{
  "hidden_size": 384,
  "num_key_value_heads": 4,
  "intermediate_size": 1024,
  "hidden_act": "swiglu",
  "norm": "rmsnorm",
  "norm_place": "pre",
  "tie_word_embeddings": true,
  "learning_rate": 0.0107,
  "doc_mask": false,
  "train_tokens": 389700000,
  "max_steps": 2974
}
MLP neurons of a small language model. Each row is named by its layer, matrix (down: output weights) and neuron, and shows model dimensions 128-255. Each number is 200 + 40 x the weight over its row's rms, rounded and kept within 0 to 999. A neuron's up and down rows have the sign that makes its largest values positive.
A block is one neuron, or neurons of one layer that tend to fire together. After each block is what it responds to, as a language model described it from the Wikipedia text at the highest values.

L9.down15,198,190,164,232,161,211,227,238,207,232,198,191,159,267,134,244,209,161,230,160,189,161,269,199,192,170,150,247,173,207,195,189,188,222,188,217,209,269,203,220,238,151,230,237,246,231,184,161,190,168,263,182,232,202,176,162,198,146,242,245,237,206,174,187,219,178,166,276,200,223,248,162,228,142,133,203,230,225,237,160,238,201,198,245,229,292,239,142,209,143,200,166,187,171,186,271,177,178,154,162,224,169,129,139,243,174,219,228,161,284,185,128,142,206,226,212,213,266,151,150,234,195,245,166,197,240,192,159
L9.down43,180,180,158,200,214,278,164,205,202,223,216,193,164,229,169,197,160,208,224,170,283,130,208,194,155,128,168,205,180,153,201,241,227,215,190,229,249,217,204,225,191,224,139,221,284,171,225,217,78,131,232,127,249,196,301,205,176,241,186,120,179,230,239,189,188,228,198,213,218,148,227,197,216,238,163,221,244,162,222,231,207,251,242,125,181,219,224,214,296,220,156,194,146,225,194,220,262,222,217,219,157,256,153,224,120,355,235,194,154,222,236,194,197,291,197,203,208,218,161,208,166,195,173,184,191,240,204,131
L9.down111,260,166,139,233,274,169,254,293,147,128,234,252,206,160,286,239,251,229,211,261,173,184,240,236,243,213,191,220,326,161,161,234,228,160,212,214,237,198,207,218,180,198,190,145,326,193,198,222,127,137,271,180,186,203,216,197,204,211,138,189,182,242,116,214,213,219,162,177,236,174,195,243,205,264,202,222,256,188,225,230,260,205,189,222,199,183,193,266,204,212,189,217,109,207,239,224,221,205,168,190,182,199,194,174,149,230,159,117,271,189,185,154,171,216,176,168,248,161,177,186,251,227,204,206,134,222,192,171
L9.down166,260,214,229,165,213,210,187,262,160,155,155,191,214,200,159,185,171,203,199,178,224,241,270,215,150,223,161,246,223,190,220,189,205,190,89,204,192,287,241,220,218,217,239,191,236,116,178,239,174,191,181,179,205,231,187,205,149,178,156,211,255,162,149,177,225,231,292,197,172,178,176,156,177,227,212,273,194,198,153,239,183,224,150,222,160,308,213,188,211,224,158,228,255,221,219,192,218,141,178,228,106,156,200,209,152,251,150,121,159,252,111,70,248,146,164,248,203,214,237,236,233,80,185,127,281,208,187,186
L9.down180,196,189,207,196,148,205,211,262,137,223,260,205,127,168,216,207,244,256,215,204,199,156,214,191,153,184,207,203,172,188,153,187,206,183,116,185,170,253,182,290,204,257,200,236,240,180,275,45,166,175,186,169,218,134,154,191,172,228,187,108,160,130,177,180,270,179,212,282,174,184,193,223,201,189,214,244,240,186,167,226,167,160,153,272,161,229,215,217,243,187,326,197,229,247,260,185,224,153,283,224,228,209,202,220,160,213,244,266,151,260,193,208,212,216,201,186,157,168,185,149,217,236,252,186,168,208,171,179
L9.down198,129,215,235,183,177,153,122,205,193,227,225,267,177,196,185,156,212,134,254,203,232,181,202,263,201,171,237,208,108,146,184,184,236,274,171,206,249,204,278,196,235,236,150,171,184,169,163,174,180,217,262,243,226,192,176,254,217,245,222,111,204,196,207,235,158,249,172,221,231,250,282,176,235,145,232,267,197,221,250,212,221,218,171,166,143,265,184,225,195,212,242,167,197,189,238,216,186,235,234,232,216,191,148,196,185,216,190,154,225,189,231,152,236,154,219,156,195,212,184,172,271,127,134,223,251,138,206,189
L9.down289,159,219,212,146,162,212,207,187,234,204,235,213,307,130,236,185,156,125,147,99,236,174,236,204,292,263,166,241,283,251,162,160,183,252,94,224,236,129,221,170,155,173,233,245,229,223,202,231,208,172,179,179,226,242,204,278,179,210,192,193,177,220,255,228,277,178,187,229,174,190,258,140,180,162,271,262,238,293,194,220,115,165,170,137,156,213,244,166,156,258,143,234,220,180,220,224,178,269,153,231,189,231,188,307,170,214,260,185,152,197,258,230,169,291,240,176,242,248,178,201,224,155,214,197,222,248,185,220
L9.down326,167,167,141,175,210,153,213,158,217,213,193,188,129,176,202,169,225,185,209,280,235,222,240,189,188,184,183,232,222,232,171,228,150,157,180,170,205,254,258,194,208,177,215,136,212,228,192,265,211,164,192,321,181,241,178,157,209,162,170,89,170,207,262,202,266,124,244,217,186,220,172,282,177,219,194,230,183,158,159,213,260,130,180,191,202,228,145,248,148,238,208,129,212,241,174,246,130,151,182,203,252,149,151,184,241,118,212,167,149,245,162,169,62,193,210,218,264,140,141,185,228,201,169,198,211,312,242,214
L9.down403,219,228,215,155,214,177,233,216,203,137,258,236,197,175,200,214,258,153,147,143,267,212,235,175,236,208,183,222,200,261,251,260,180,248,195,200,257,160,156,195,215,199,283,187,175,249,197,245,189,186,206,185,161,168,224,148,224,232,193,200,203,234,223,198,207,202,142,192,179,121,200,182,177,175,217,248,182,217,287,181,198,177,208,170,290,196,226,145,248,200,187,230,210,173,144,234,213,133,213,245,211,195,167,249,192,167,198,151,216,276,158,123,297,205,191,185,191,188,193,220,209,181,108,247,194,158,235,192
L9.down426,226,139,173,208,172,117,235,252,169,110,155,165,187,209,240,294,207,208,241,181,285,227,212,222,177,187,208,173,230,164,205,202,153,186,169,131,202,194,200,245,178,176,183,184,162,118,147,275,172,255,144,245,177,179,216,242,137,161,218,241,185,210,171,192,220,205,161,172,208,164,133,224,227,177,210,178,230,281,239,214,221,150,200,239,175,256,230,221,226,180,180,224,174,206,208,172,179,136,218,230,215,194,179,201,152,211,155,253,218,208,153,170,217,123,178,241,257,173,190,140,219,165,183,231,170,183,133,216
L9.down448,271,285,196,121,272,254,258,196,186,117,191,191,230,233,261,139,242,243,245,197,188,156,224,140,216,207,136,221,160,166,190,165,175,196,242,214,249,155,225,167,214,188,199,198,183,209,207,166,196,202,232,229,180,140,255,225,238,246,176,181,223,236,172,222,326,167,81,222,150,135,181,198,197,179,167,174,246,188,190,146,177,194,205,174,165,209,154,233,222,186,271,117,273,214,137,230,142,240,183,234,231,242,277,196,190,210,179,202,236,204,247,205,109,182,250,205,136,169,169,236,232,138,206,203,158,182,173,191
L9.down483,148,167,255,195,178,117,178,140,107,231,202,173,195,184,162,194,216,98,148,218,174,311,219,255,129,196,231,204,170,231,179,162,226,200,198,173,198,231,170,135,189,161,232,279,133,196,215,152,210,160,167,194,204,197,147,210,271,224,220,249,177,237,169,202,206,135,196,193,182,206,183,226,137,270,184,174,207,209,213,183,136,225,202,247,182,189,171,230,195,208,113,151,177,192,147,231,204,121,191,192,215,254,259,114,168,208,174,154,142,190,174,245,189,243,189,225,190,237,247,167,246,154,200,164,165,156,209,163
L9.down774,146,193,200,207,220,202,272,185,217,190,251,263,213,223,137,222,281,207,159,219,209,176,176,160,193,188,182,178,162,214,176,180,177,250,210,180,234,198,157,179,143,224,246,162,254,198,139,169,184,190,185,190,267,124,173,290,150,240,146,217,127,279,118,178,210,164,244,207,208,211,194,221,196,175,160,198,138,276,205,208,240,184,151,174,190,271,168,175,198,221,166,166,257,241,183,224,241,203,204,233,198,139,221,174,244,203,229,166,194,193,184,151,242,209,174,217,204,240,133,201,225,138,188,203,174,252,227,155
L9.down875,197,204,150,151,209,201,277,162,172,168,196,151,252,296,140,204,198,184,209,198,173,209,196,158,179,210,199,190,148,206,218,138,163,190,261,173,219,264,154,173,235,209,163,248,218,181,140,159,169,172,217,186,200,223,267,166,123,234,209,199,191,128,227,309,234,161,206,181,219,125,202,203,218,208,233,182,181,208,233,274,187,165,187,152,198,190,235,234,160,213,206,164,202,248,222,138,216,218,168,220,182,143,162,191,184,221,159,181,188,229,176,202,147,283,274,256,193,220,193,222,231,175,275,164,195,199,172,156
L9.down881,201,241,176,196,246,187,201,221,137,142,228,167,239,178,113,186,170,276,174,190,197,168,231,170,282,190,218,306,185,166,145,163,202,220,203,215,177,185,192,209,224,208,207,209,242,261,190,183,209,289,215,121,229,172,218,155,208,225,141,226,250,179,196,209,226,199,108,210,178,197,231,185,213,208,174,230,158,219,202,112,194,205,202,215,128,198,167,150,172,190,118,220,199,192,217,141,237,192,227,230,191,152,131,203,178,204,194,219,220,160,151,180,187,236,197,217,188,143,163,274,227,227,194,196,155,166,163,206
L9.down951,206,199,155,220,208,222,205,174,203,228,187,252,293,113,215,183,285,191,178,211,196,228,217,239,140,191,125,204,158,207,227,217,234,222,161,149,151,158,139,123,214,224,235,178,283,305,172,235,192,273,134,191,212,239,186,161,216,170,189,209,251,173,202,261,212,207,172,186,224,211,196,168,201,188,249,139,200,229,205,245,176,217,170,355,218,256,167,273,128,174,234,146,252,171,290,198,198,160,153,236,140,214,194,219,217,157,188,155,109,165,171,224,231,189,171,223,237,190,152,184,224,214,158,246,251,211,282,222
Description: Biography lead parentheses. The opening parenthesis after a person's full name in a Wikipedia biography's first line, before birth dates (Steel (born), Ciocanu (18 January); weaker on word-piece beginnings like al in algae, di in died.

L8.down548,222,187,189,228,182,193,177,250,211,260,224,127,126,115,219,149,188,225,229,204,217,194,226,215,197,244,227,165,229,138,196,187,217,231,201,200,282,191,224,205,183,218,143,208,213,249,207,229,209,273,253,153,193,225,189,215,274,165,131,202,252,126,167,219,227,185,164,182,209,173,196,192,262,201,283,287,222,253,244,211,92,198,284,179,102,240,138,204,284,184,154,308,226,225,206,76,174,233,228,185,238,213,186,180,177,182,180,196,213,223,304,189,173,201,232,172,272,166,275,197,212,204,202,198,227,184,155,188
L8.down652,139,188,171,233,135,248,129,219,151,190,311,213,137,228,191,149,185,220,201,190,185,137,198,165,228,210,158,208,188,172,197,205,201,129,277,158,196,214,207,135,234,188,194,138,261,146,189,196,156,183,216,208,194,215,196,214,163,201,149,204,198,210,234,250,186,149,235,218,198,245,166,178,143,199,204,222,267,241,224,169,186,219,179,223,130,219,156,223,122,269,86,253,188,156,235,222,199,172,236,183,239,278,260,134,147,161,180,218,146,159,227,273,178,208,215,189,228,129,145,219,197,197,204,181,247,131,240,146
L8.down905,180,222,195,162,202,260,171,231,217,166,269,146,224,252,211,183,232,202,199,213,179,219,209,222,207,172,211,207,265,285,218,175,152,190,235,162,224,136,256,233,278,172,215,146,167,237,186,166,275,196,196,175,240,174,199,250,194,181,141,176,227,126,213,183,191,208,164,92,167,185,179,152,156,214,133,218,210,286,262,165,164,146,150,202,191,256,159,196,161,203,151,185,174,203,148,144,253,194,225,216,185,242,211,232,221,165,206,197,231,153,202,191,181,309,229,186,199,149,184,265,217,168,94,202,135,250,276,160
L8.down960,254,195,179,165,232,238,175,113,233,193,189,220,216,284,187,227,261,243,204,247,234,204,283,192,180,177,214,251,221,151,208,263,203,220,269,141,189,184,235,156,188,229,239,235,209,237,216,136,233,183,173,236,174,204,186,159,264,169,160,197,209,150,197,279,238,186,153,204,126,187,178,187,205,220,249,172,212,174,153,178,185,214,209,240,196,217,184,160,222,173,212,196,227,243,151,186,257,248,116,202,193,164,251,111,201,198,216,154,221,180,284,206,160,196,271,208,251,185,250,184,278,248,146,223,260,238,199,239
Description: Date-leading tokens. The token just before a year or month in dates, especially the day number after "born" in biographies (born 22 January); also "in", commas, and "no".

L8.down209,157,212,212,189,213,219,177,207,190,243,265,221,186,215,234,230,191,227,254,233,214,165,171,219,215,211,143,147,221,197,216,193,252,166,176,96,186,227,204,206,271,143,245,217,172,211,218,165,118,135,220,232,217,282,233,209,177,240,167,96,174,170,235,215,242,263,213,220,201,195,125,236,242,221,186,261,229,164,186,199,159,227,204,196,159,215,141,271,203,283,128,286,241,260,190,216,240,175,180,157,165,148,204,289,154,189,183,194,195,160,165,249,185,246,208,228,163,201,294,186,166,205,240,208,220,219,250,203
L8.down248,196,103,167,150,219,182,207,233,187,174,145,217,225,270,230,192,148,259,239,205,254,231,165,123,158,209,234,200,166,199,194,233,205,198,176,216,197,114,209,178,165,200,257,233,221,154,280,235,248,237,278,215,214,222,174,160,208,249,169,209,203,191,197,123,217,179,228,153,272,244,163,218,168,212,201,196,158,159,194,236,176,238,185,211,222,197,193,173,185,182,136,204,139,151,209,181,160,181,220,228,220,116,254,129,244,185,182,140,157,205,203,245,217,211,283,173,155,197,195,203,134,226,179,179,174,199,196,243
L8.down541,187,241,258,197,234,177,189,229,180,154,187,271,227,276,222,180,133,264,172,167,189,197,213,237,224,144,216,200,179,199,186,149,237,247,245,219,249,201,211,163,173,148,252,219,239,205,143,186,173,133,180,191,202,189,220,228,186,229,228,240,145,246,175,212,207,141,193,255,136,85,198,190,168,166,106,260,174,237,229,95,210,199,171,142,164,172,189,199,157,231,237,164,198,266,244,212,194,194,157,240,226,213,253,188,188,204,142,157,185,202,249,269,160,236,230,250,218,215,251,257,223,195,225,229,219,187,269,286
L8.down714,181,158,182,241,191,169,183,209,171,233,193,126,170,245,220,203,190,178,219,238,216,183,228,208,140,248,190,241,186,188,209,184,234,178,219,159,211,252,227,155,225,288,171,157,205,148,195,262,235,182,164,209,326,266,161,168,187,199,134,170,197,172,150,177,210,229,219,228,207,229,208,239,210,272,112,228,211,147,262,198,266,134,251,230,148,159,228,227,190,245,209,169,243,171,241,196,227,237,186,164,155,214,273,159,144,283,187,219,186,139,191,246,185,205,214,205,150,164,230,170,198,166,188,210,169,175,249,225
Description: Month names before years. Month names and the comma in dates like "29 January 2009" or "January 8, 2023", predicting the year that follows, often in biography birth dates.

L10.down401,181,231,256,189,191,252,160,188,187,206,216,199,201,181,223,157,133,218,188,235,256,217,207,259,147,138,189,227,217,174,212,209,175,172,188,248,163,233,261,196,160,164,232,224,199,188,221,114,128,215,193,218,290,177,143,216,201,191,212,233,199,155,197,185,258,254,187,189,178,159,221,209,166,223,169,303,238,206,214,243,170,225,182,205,149,190,207,114,155,295,205,252,182,158,148,233,243,169,212,245,180,209,245,192,154,206,246,196,219,243,262,229,235,229,206,221,249,268,191,208,227,202,166,170,161,142,172,204
Description: Post-subject-name boundary. The token right after an article subject's full name, mostly an opening parenthesis in lead sentences (born…, acronyms, native names), also table cell ends.

L9.down45,209,165,160,231,126,258,235,174,215,231,193,164,162,194,155,260,149,184,166,177,255,197,244,221,162,142,168,192,208,160,177,253,222,311,209,166,203,167,179,149,134,157,277,175,154,162,214,202,148,170,197,240,153,269,262,162,328,217,135,214,226,122,242,227,267,240,234,158,216,204,206,125,204,161,199,172,232,278,181,246,194,258,223,207,143,204,200,197,235,162,192,132,190,223,185,154,194,78,197,238,127,206,218,103,243,179,213,227,196,221,179,140,151,186,182,261,197,261,171,211,228,185,139,268,176,158,137,187
L9.down161,222,148,190,207,196,252,151,245,205,140,204,160,246,155,194,181,217,276,203,207,239,268,244,204,207,206,181,292,245,199,175,187,144,195,229,185,252,246,269,180,243,188,234,238,211,183,218,240,215,223,232,260,231,157,197,244,236,133,200,166,161,202,217,215,164,185,115,191,203,167,163,123,212,258,247,229,199,238,140,190,209,204,187,204,216,285,213,192,243,167,218,180,162,246,107,213,189,259,214,205,222,172,181,180,204,188,185,148,183,205,236,174,248,248,202,226,158,94,232,203,222,224,342,226,191,161,113,188
L9.down251,204,128,174,118,168,198,92,181,230,228,276,175,176,158,195,278,213,148,267,199,195,158,231,206,233,186,185,227,257,166,244,130,224,196,165,171,275,134,266,176,208,216,149,148,153,243,188,209,177,164,161,222,214,229,215,212,126,202,246,192,216,205,179,149,189,266,142,167,112,265,161,239,192,180,201,267,157,248,202,213,179,122,162,234,150,88,234,180,223,169,165,229,164,242,242,205,236,306,275,230,210,217,158,248,237,241,184,201,186,240,276,226,195,218,177,210,212,224,125,221,234,158,217,205,209,218,254,201
L9.down267,204,202,206,303,211,185,220,198,238,157,177,207,216,199,174,223,258,223,158,163,189,195,180,182,227,188,140,298,199,197,255,230,120,219,182,173,191,193,194,246,168,271,180,214,224,164,241,159,212,238,210,203,157,129,150,202,168,237,170,244,187,202,133,215,172,182,230,179,203,214,213,226,168,193,246,130,155,165,236,156,131,157,158,188,207,151,174,159,175,193,209,156,178,158,143,184,203,227,251,162,136,189,203,184,236,219,175,270,240,202,200,192,199,196,261,180,202,158,137,237,229,224,204,197,198,213,186,207
L9.down310,181,137,170,183,203,217,241,217,197,163,278,163,261,183,190,107,181,205,159,138,258,164,135,202,185,174,147,179,181,131,175,202,167,212,142,224,196,170,213,175,215,206,178,148,174,217,251,150,228,123,178,209,89,204,233,187,222,196,262,230,246,199,111,124,218,198,237,147,228,245,167,252,217,250,252,195,200,251,210,200,141,214,212,178,207,228,236,201,189,128,248,206,148,147,231,116,226,169,241,143,199,217,249,227,221,137,190,213,228,182,213,167,219,259,281,201,196,148,141,201,132,120,173,204,187,218,177,146
L9.down331,262,161,194,183,193,266,165,168,188,231,199,118,231,206,144,213,172,204,183,204,238,264,217,157,171,207,197,182,246,235,230,222,131,195,158,170,202,162,183,186,217,167,165,206,151,214,168,199,193,217,253,223,154,224,119,178,230,202,196,196,190,201,232,207,273,227,169,180,176,144,203,172,188,158,256,173,278,188,230,188,219,191,262,198,203,165,240,161,152,204,196,227,231,218,176,215,148,203,207,218,123,150,205,152,226,164,160,180,197,121,237,252,195,232,193,208,203,118,158,239,179,167,214,174,186,262,276,243
L9.down351,181,203,165,173,217,162,193,206,205,187,193,179,201,203,190,261,229,128,193,178,130,201,158,216,226,213,226,152,213,241,193,197,259,171,201,223,289,218,230,290,212,284,134,196,272,220,162,250,280,219,289,160,231,190,229,194,191,156,234,164,234,225,167,164,282,234,157,253,163,139,181,168,160,221,269,200,237,225,272,216,202,176,236,166,189,162,111,210,260,163,147,212,224,223,242,182,255,234,182,209,217,209,228,166,206,224,199,182,248,173,279,272,202,212,208,97,224,212,179,129,263,258,140,145,222,195,217,207
L9.down432,228,221,218,114,250,173,212,174,183,127,308,189,244,191,247,224,212,205,267,146,224,185,247,304,167,202,176,302,304,187,173,209,160,127,225,270,204,185,188,239,231,126,281,249,182,215,156,215,172,177,182,239,123,266,147,178,190,253,102,198,256,146,198,201,250,139,149,247,237,205,195,229,213,196,119,170,203,138,193,251,224,173,210,236,243,183,196,105,166,253,276,154,245,254,207,192,180,216,205,206,161,175,221,247,204,158,168,220,255,263,212,190,269,128,248,204,247,185,133,200,182,200,160,174,201,241,158,176
L9.down440,166,154,199,239,183,238,264,243,173,210,242,192,233,151,194,188,202,235,220,228,178,174,188,215,141,231,215,214,222,190,228,243,197,218,225,173,192,167,230,200,186,241,214,267,194,216,235,104,264,245,271,190,168,230,265,168,256,126,130,181,138,205,168,191,143,277,218,165,203,189,157,216,196,208,189,194,139,172,188,296,231,180,203,233,186,170,205,154,258,192,182,238,197,256,138,196,197,205,210,109,160,228,230,160,170,226,206,242,203,225,237,165,174,207,235,254,215,190,186,192,202,231,160,233,204,246,218,221
L9.down463,182,190,249,133,200,259,188,223,216,234,278,231,267,252,182,142,225,218,138,152,185,188,285,143,268,189,187,200,206,148,199,230,213,288,151,169,189,181,207,164,226,230,169,205,161,260,267,211,177,189,235,225,224,149,224,183,157,184,193,191,227,202,205,313,228,243,239,183,206,103,236,188,244,302,249,251,233,177,212,129,181,185,261,152,250,246,205,183,141,216,213,171,197,214,151,237,88,151,178,147,223,230,271,179,233,214,207,159,254,241,117,232,147,205,221,187,306,267,241,155,205,220,132,216,206,227,202,206
L9.down520,210,148,202,246,172,135,212,245,200,151,170,197,249,181,166,159,241,226,171,178,182,191,151,235,189,179,219,104,295,234,185,161,233,221,236,252,131,238,165,246,127,174,195,239,114,221,151,99,212,174,207,154,219,253,180,263,188,245,193,222,146,181,222,248,204,140,214,191,186,294,179,220,228,184,237,212,134,205,196,201,221,197,195,191,232,233,297,161,180,189,183,193,196,201,143,237,166,238,239,201,154,242,225,217,276,118,226,286,181,232,256,188,250,177,207,207,198,232,206,210,205,211,156,242,233,230,163,168
L9.down522,166,199,150,137,151,173,229,160,202,204,191,201,152,205,203,230,236,168,237,219,114,229,185,283,243,266,129,222,169,235,182,195,223,104,208,214,175,217,235,186,183,208,184,230,233,191,281,220,185,156,273,243,169,239,224,136,210,211,176,184,194,286,257,211,248,215,187,116,189,150,192,191,206,259,204,244,206,237,190,185,272,226,231,221,231,255,159,206,205,190,193,204,215,193,172,218,234,223,303,149,261,153,236,214,210,248,261,137,205,190,214,201,176,238,271,132,224,180,114,239,242,253,174,182,245,273,195,242
L9.down813,229,187,158,199,196,264,177,173,203,269,146,210,238,203,166,189,194,281,158,191,275,196,194,189,176,174,179,184,187,174,184,237,226,216,199,93,222,214,215,244,136,199,160,232,240,258,205,188,192,250,206,275,158,199,267,158,243,179,208,186,229,176,141,238,265,224,200,130,269,232,196,183,202,154,260,140,162,284,169,195,178,253,191,224,236,206,115,169,182,228,203,160,173,266,226,189,167,271,173,256,198,194,252,156,209,202,143,191,180,234,218,193,262,214,215,203,213,152,153,138,221,235,220,289,266,223,166,178
L9.down884,226,201,117,259,233,219,217,211,182,136,189,161,226,144,270,199,178,167,224,192,280,172,187,151,250,143,257,186,178,209,247,242,219,189,168,185,204,240,114,191,198,218,162,272,249,238,256,256,241,266,184,214,168,223,100,278,149,185,142,258,198,267,197,218,239,197,149,107,146,201,222,194,242,279,173,180,215,217,240,231,129,151,148,185,179,233,142,174,254,163,174,214,249,159,217,188,154,209,230,207,190,128,226,207,205,166,189,157,263,212,223,140,153,182,231,183,225,192,188,283,257,243,182,169,173,213,261,190
L9.down911,249,231,176,157,241,229,197,219,144,245,238,232,244,214,170,170,227,187,290,143,199,205,218,190,306,151,177,167,214,144,237,155,187,227,239,137,183,142,239,234,150,250,161,275,290,196,168,289,234,170,220,186,175,172,207,238,195,208,174,207,268,199,195,177,172,167,220,191,151,204,186,178,140,191,223,158,192,211,191,217,233,235,139,238,172,195,153,214,201,235,233,185,261,182,176,204,172,190,96,218,220,177,201,211,192,198,181,144,243,210,121,176,206,230,225,231,226,170,189,237,199,155,243,274,193,267,153,224
L9.down1023,200,213,217,218,242,195,186,153,163,148,241,188,251,261,173,167,194,176,219,300,225,213,187,242,177,217,206,151,176,225,186,205,233,191,195,159,226,193,226,162,145,208,227,260,163,190,194,191,256,219,195,180,151,206,274,118,221,182,194,172,208,218,271,211,168,225,168,189,250,244,226,179,172,198,216,193,187,118,135,229,249,190,144,219,255,159,219,170,146,178,208,147,139,225,179,177,253,236,180,192,202,222,148,155,260,175,225,196,179,248,95,94,207,221,237,177,207,142,177,169,265,226,169,282,241,177,188,228
Description: Date-preceding prepositions. Prepositions, colons or "the" just before an expected date or year, as in "inducted in 1991", "on 2 May", "Opened: 1897".

L10.down520,167,140,188,131,179,208,207,191,167,250,297,178,209,173,267,265,231,184,136,221,217,238,184,228,189,186,185,139,206,149,188,216,205,200,214,175,196,122,285,196,207,184,147,208,209,354,176,227,131,150,213,169,212,261,161,219,231,198,250,301,197,144,225,208,252,165,138,246,130,251,199,177,169,187,195,220,209,212,220,115,172,141,301,169,257,205,146,126,184,256,202,198,240,200,142,198,213,155,236,204,251,227,243,223,165,197,178,144,157,283,192,205,211,194,258,236,201,223,152,145,258,204,200,104,141,229,190,268
Description: Date/place lead-in tokens. Prepositions and day numbers just before a date, year or place name, such as died in, as of, died on 25, in Bangkok.